Weights of a small transformer language model.
Size: 14 layers, 6 heads of 32, MLP 1024 GeGLU, 13.5M parameters.
Architecture: RMSNorm before each block, no biases in attention or MLP.
Training: 292M tokens, 8576 steps.
MLP neurons of a small language model. Each row is named by its layer, matrix (gate and up: input weights) and neuron, and shows model dimensions 16-111. Each number is 128 + 32 x the weight over its row's rms, rounded and kept within 0 to 255. Numbers have three digits each. A neuron's up and down rows have the sign that makes its largest values positive.
After each neuron's rows, "fires after" lists the tokens most often just before its 100 highest values on Wikipedia text that the model never trained on.

L5.gate131:114116095156126075060182122145137129115130103113191140116075189129146152139141082123147115188083104045205139147163164164093112202111085119079141107188147141126153165124078172233172110130121149146116148145112173138177062131112147106169117163122133161174155120145094130122079160170167076118
L5.up131:077096112164143077075160162108119197151088116101152182103110152113106153141129108104148121121102153065170070143109096108166130133075059124087153144160179135167125133106116102154160103164111121101077105147132066162169079141177113122106154129142151140150115066165111145153118141186188105110
fires after: " (", "–", " $", "-", " +"

L2.gate567:161142098053144158125108117181100147113119152141141105138161104081204133115095092186135095126151090118233085099103128118125082156086159115133063056194147116201168126088175096086108132109123116141079160168065129160138099084167154136163148133133109132155154089153184105107162071161127071148
L2.up567:150115088070154152116136127159122181107124137165134111135091094104224122067114086165152101152139123138244148102131164053102122164108144110135121071135173126164120132061137125129134148112133111130151120155059113142113081108148144107156142117131094147197156130155148149127156031134131084127
fires after: "'"

L8.gate688:106096128158097100104119152110143091154079173170204143088066150065137169149134098171091159148114184150143135179153135170143087113199088107130146112149095151123131143147088193087132113137180102173160118156113153159100160102078151129147100174081160186177188158160179148074073167147127185130
L8.up688:076076106123101097150142117177127158128112119203116139150121111100099093124192124089121048114150133169107134132151074131048154121155124137126074074163138147103202133187180160154123064117139115117114053112119134143180164095108127118141117161145142135196182088056126147156157086131132171110
fires after: ",", "–", ":", "0", ".", " ("

L4.gate241:135114109183123130121128117134105171075131173149137129133142173167103124153150155129121133190099163142152205198134117134111059120155137118110164139137187133148118145056066095149194125124094153122086110153131167064173111136157159148100131123150129161231128131171121100174119123134154129048
L4.up241:056097147125176133111145061128155129146171128166120072095151093103179085135131124168111095145097110112122105155153101140156144084062117131144165161076075136175084122111116070175200084127127144107057129147173135113160109141087132156094174115155136102157113147156112127140022049163102109172
fires after: "-", " cor", "  ", "."

L5.gate733:124119135153100119102159159053173140136101107138132123097081143111153091166137118112047159108130174177159194143119137175109094121080059119131119144084108164148082201144129094198128129129135142158105185158198113113162136137146161108159173189109104135106131067084094119093087134118122157104
L5.up733:172099137133091088094135163161094123088169063118119150166139107094175113156163127110105141146120185157174146188163144149142163099167166116165143098132155136101095102137121071144144169139081111132060098159121101148142157130105098205167137147169099174095129216133123148147100171122087176159
fires after: "-", " co", "eno", "mi"

L2.gate678:125138122101129149111094112111078136116146097161149119108165115128108133133127138055222116126143158110162108114154170094105110062122070160085154215077184157128132174114150113113102101089157127169127115185181144154136142128105134136106107123167094119143172150152108164101105112117121082166
L2.up678:156138111153122114138077139180084089082127132172159138075126181151133180124169132147085195130119145129122121154139129117108146079098119169131163141132123095170168191119145129118107148178104208155112146169096162102155081108141090170087119071169094165171132104144115107111147140158176126121
fires after: "  ", " conv"

L3.gate640:132116181133179064114099097099096154133200142219192108135184178126073129140123148107139127128112119146193122090154091144085142131123000161143169116147119134145136092104111140111097112149204071085075089131114043128114114125073114149101145088195134117141161131111145081113108155111110107093
L3.up640:130127151134173116125135119112138112127091140200148094133146131110091162131117110106115140137126110158206173149145130079124151139097102153175188130129102125165075088026102131043134108100151088081123097096162111197183071137100089183129136131181133040133158077122097086144150161087145106136
fires after: "  ", "\n\n", "\n", "|"

L4.gate524:149101086182164120069148113188127132096097124159153120171156148154142140114119152138116120113139163144121238204161106089134145082093113149125124155140122179148110186146153117160125091148091255158161172134158129169201141140166138145175095108152114098161128035117114121144103124113062085152
L4.up524:153128137105191139045122103141119163114126113117124148108135074170120204122180137146121110096157120112121123120119121095143190154172150115112123127132146141115090169158151138177211093150098209138137176134095098140229117198121072171098080150166123123102107142101120158163122083049106135127
fires after: "-"

L2.gate116:174134136115153147042096047167121165141090135133109103099156138129079138053110128110087078086152114115159140127155092180207168166113087151138145051096082126121132142150082144137134128120141207137137104114146105096106149107096125050127110151113138101077133167089161170129123105132076123098
L2.up116:138155129204183145041097092163077174119104101133123156120195095115099178068116145119115070117146168146156133152116122158185117169134127164129125038076101137135116147175088142127189117135123205137130128108157126092108168129093131080114090128122162116088139148113178147128110099125069132137
fires after: "-"

L5.gate202:074129147118113125131173146089155146085111179137177186129127162149108099156150123078175154164148159127183042106100097162110176135107090142145126099103100115138119105065091060132206134092107122101145131143128079050115156069120109093145175144093180091152119059061141145170105116159178103088
L5.up202:107144148138118100112163165120109172151159198109083155115099113166129098135153068103164156101109104136154090143153086092063152078171068098140156093099113091071084150133078146079126117136167133124101094125128071068110137133102126148173168133148135179130095163086095158130098115089112099133
fires after: " place", "-", "R", " (", " \"", "|"

L5.gate805:083082116085109173147130142139120054109123157139128109143104144143175140137113142163096172180105165087172160165170104133155040154092100121141157107119102120127171151091144159159104094070117116118111148115164073110146182155092160113079195085141149107118101114125093158110119164149135117098
L5.up805:072054181153087118144128173092153076120069134133082163104142120159109163124083124105118106119147132080142159126033108133120125109105141168161097138179141142141105098100141162149141087122084127128062150122154094124123144170135176115105144118125157114112074107123114117117110076193174150096
fires after: "-", " (", " \"", " ", "/", "_"

L5.gate76:140106083095164178089161184138085111151192160084173158161179120112080172129070181129143157178157200095122123135139117174083125106139120163159107110126079121130110091114164147156154178126144137104114101126137160127120195134124087076146123099192164161116178151115108057158156166129107102112
L5.up76:136110122142119099085092140147047109137152149095177094117118099199118088189135202108141187151152122166107102119090167153112172120150112149145132092151144099147133110124107119099136123096123134079167137165121117091116103132111163157158178129215153128098183125122140092109113109149060103103
fires after: "=", "-", " (", "/", "  "

L5.gate330:129086138065129169122113095094104112104112150142132121153110105121132145142103087138122118185141095182151117114138094183084111147099106113107131140157101117119154123073144180169111106122127179124155100126130118148113164187115151160098173176079221109118150139126137128163135173113135099056
L5.up330:101132137097120047132104072099048109145088125113181138123080130169104117064134165157096172124136175134100145129125047138088097085099096090184084124149099149149127139128081104110096075056152116115138147156170074101140135139127134103099129095118107053065125143174061101130094090120138122120
fires after: " (", "-", " un", " ", " Sul", " GF"

L11.gate787:084185127115151122059124150169114114089087125115056161159102158122123164117117136129087164144163136142150046144154125171111166103179115104130094098125142079112104131103104169098167100168107120088135110138104188124106165196204124113165130119028154097113092106140130128150199141128165158115
L11.up787:202187110080118155082138099132154115096101073079140129096179190086150127179068109104166144137150120189153145112138192158135082149126137056100157135121152169110173168118132156062101108111150165112111114129121124111126180161108111170135123115134213194144117148129193105143133110072157144100
fires after: ",", "–", ":", " said"

L5.gate933:107064119090040131089151166097181174176134146161104104098142126130157167114088104135165165086136215091202131096159142132062108110162130145175120094097150106140155084105116110128140078142158148144145103076173052118121107117113167133150119082157105124091170137170138120128076152105132143181
L5.up933:132080087110110124147143214114162184185128125123122110159152157111058152193126074101119146171150150117190021096165129107158152151151144111164110120121110085144068155095117152160128177151137125086165073088096138130158157104079143104181110103126138112137147096164091150133147156108100148156
fires after: " (", "\n\n", " \"", "\n", "—"

L5.gate794:153104090163166110109146114127113120176101078134150125095087172036150153168129161110079131130126149148126128153181093134164124077100075133149142144157124124142177166140167189134194094153116161110144092149145143077110198069165120122179071084119130113157091100119126094103121138104148170104
L5.up794:070167090124162140127154120131121077118024077155164125106128212095086094120111125115117134148139136151157122096102144120105104070121098116108080128151137178105167146145112124096147080105181125137107031139132147112104124098170109126125102093083138156140125187154136151137118083171216161146
fires after: ","

L4.gate765:133129191159055155095170113136143122128149161127164090142142124143113107132139138162173133167088164120147135118134121158090110089107090086126091165105176033109116126129113119124170104116151150094092064142165097128152107112084140113184194108165168163159187103115153112092098133134096070158
L4.up765:121154112155107103129177140156139093179090172072114045138153143137135066137163146121123157152079136125147095123061072089111135079132149080131163138107101050150103138040123115057117063128173128082146073119183151145168103106128099126109125132135116132088172095112157153154157129159112074162
fires after: " |", " ("

L2.gate886:146163116142121134116089079123085116124187163178118115143150143117112176113080117055082170139111124148150083161149111150121047088157072172096092119124175150122154099103101118117170099210167142142075143145187134111096146132120151117130091091103113132183132108197086148140148121091140109075
L2.up886:129185146089158146107134057105087163122124158172089140096139171112067163114120072153142179190159145156176115192116158139137156143087125153130224120146139107112161145092078154142140106174149122114106164176140203130104089133098123141110083102164082105172128078161103133182152134120093074136
fires after: "  ", "Sm", " comp"

L3.gate269:157103133148154142103174190149128094133097054099094169137080082108050131172144114074146051198151074138143145123127132180108100184143130140159151149127115087168126165101102103141148167091131133125099135137154094159102120124171131153134167149181148110135083151119132141143167094190095147145
L3.up269:120152123182157062125161106078116150114165139059119146166140138137085136178151090182133119164105094116152122104103113134101113149054130157216118173124077109097149193125134083218093151111086102086123114110176142116016101130109096099144179115117068095169100152158048108123125062124116126124
fires after: ","

L4.gate634:089136082103150110084163114147114082132124076126174109099080200121115190158111083125181139099142129142159112159099117172147121141094111142185109139138111133170116081063160161155146078172132164115083103154118094122188116055038116095177089135104146143131130142155141122124124143130115151120
L4.up634:100128132141084133140160113108091118151064086144166100097142168152114123122119129160129088125172133159040135088149106110113122119137083123134128121180126098085153100096134122153112092144166127118138077110135139114123104085109142112139129095121193102126183151172186127131129089165154171143
fires after: ","

L5.gate653:109106135080184164108113134169127121104176076126130165120102092127124183145152139122175105148163108081206098137134133153106150148095143133169154121085103063120132162162109064129145071150055180074152141162135114107079176137101130086095127069144080100171103122134111133154132140179154110081
L5.up653:147103104136179126135111097151149126143078120151190135104100149150118127171046096113109088165128105076128089101130169171127114171084086155148096162135089098088155137192080082175076099096137110079164105075103155165064136162105170142153133180121100075122151156162133086157144109212088123103
fires after: ",", " However"

L5.gate620:110115151092113161102140112070140134101176083099086126149126130110136165174140063050122115140142147070171128144126142169164156135092090193112141090140149146147173125112138141135163031077098131105184168122105155152151110143115135151106148141138106204085116106097126105104093147148113226134
L5.up620:130062169119125123059109157151106129101154084125075114124140093135120154127192110157108144081169103074174105128142170077111090116114094157207095083195147114144105082048107117140172116092130108151138123137170122073083125152119143184133117123154121087122164130089126116086142156144113138081
fires after: "-", " (", " De", "\n", " \"", "\n\n"

L2.gate860:130080109146163128115129134131151172138089126151097115074152116116141212116071072133143097144097154121105170185096086169182115133165168157119128088076087165108090164133102187121158187167094197148169154112134149163165140180077090125130089078108094061161107072120083131128158118099085141162
L2.up860:125197166142126159077158053130138148175089108136095119100158086065131139066085089118167127124133136133122137140132094177161144128124150130081141076075136129144142110140131189104136137178139140171144147074143141083132162130103105104162051116098080110112121136162096168122120121096098085138
fires after: "-"

L5.gate360:113087124097181122116187191135164055162182107114194150153151114137079068133084126133155154125189162094177136075146101129155132141131078183102115089129050186108068133088108092117184091130088129130150118178095084186167112102131106180125100126153151140112104124160120100133128134102168165083
L5.up360:137111074187121088105164110138085206156199117125145172098157067113143100113133118170170169112122122126114074170143101091080114087113118112068132080167166050148108131128110101139104131134110160128159099122094101033094127138143145068160136120139117154174144099094088153116093144172129116125
fires after: " (", "-", "\n\n", ","

L9.gate445:081088159079119130140199142102128083141159147172148128152123086153103111156118152100120053113147150105174167111098160180136080110118153068177173109108121107090122120117121140152189138131063176080148194117156172143121122147157110128152134076151150164120103093136109133111186106151084076106
L9.up445:087136095172175219081134109093039180123128139116107136173185138125155135206130123144094111114073110172133124076082195193093149085029119125104112184119141115070128094116159171069171121145126125127137065052086157137080157153122111147142126113103101131099100129117096157090128081101127077143
fires after: "|", "-", " 17", ",", "–", " November"

L4.gate495:079121087105113110143139177089125109156138178131116126106154129163163134127129071083163142091134145123133092127152105121151088053192091140170120082183129142131122099096127146144108126105102121110135098128109145156112142100143147140139192124094142095089163035205089184076160149177172126051
L4.up495:114132154150101108104106124145153142121141092167139087168133181106176094132074080115153130127161195055140097085153077165146133153138092154185026125157102146175097149162186126137157137140191168138118109093122116131117089100135093084149087091079111126094133103129100131136122156137089147073
fires after: "\n\n", "\n", ")", " same", " footballer"

L4.gate906:119081099087098124149070106145139146096184136137123085131120089149167116141146090144134111083153118133186059150140101184138124103204122179120154089143174110125137122122102124125165120032134126126128111173119127172136089081151115149069133141193180146101125082134107179161180089144151157104
L4.up906:113128090190115138172082124124134188124175218101089117129083050151178121161146141133120121077095102178133147078133116108172174092138181200055088072121137084155064198112189085137074140132104120139123146125117170123141100107096112148101142139118095105124096143143102126128145076187146113099
fires after: "'", "n"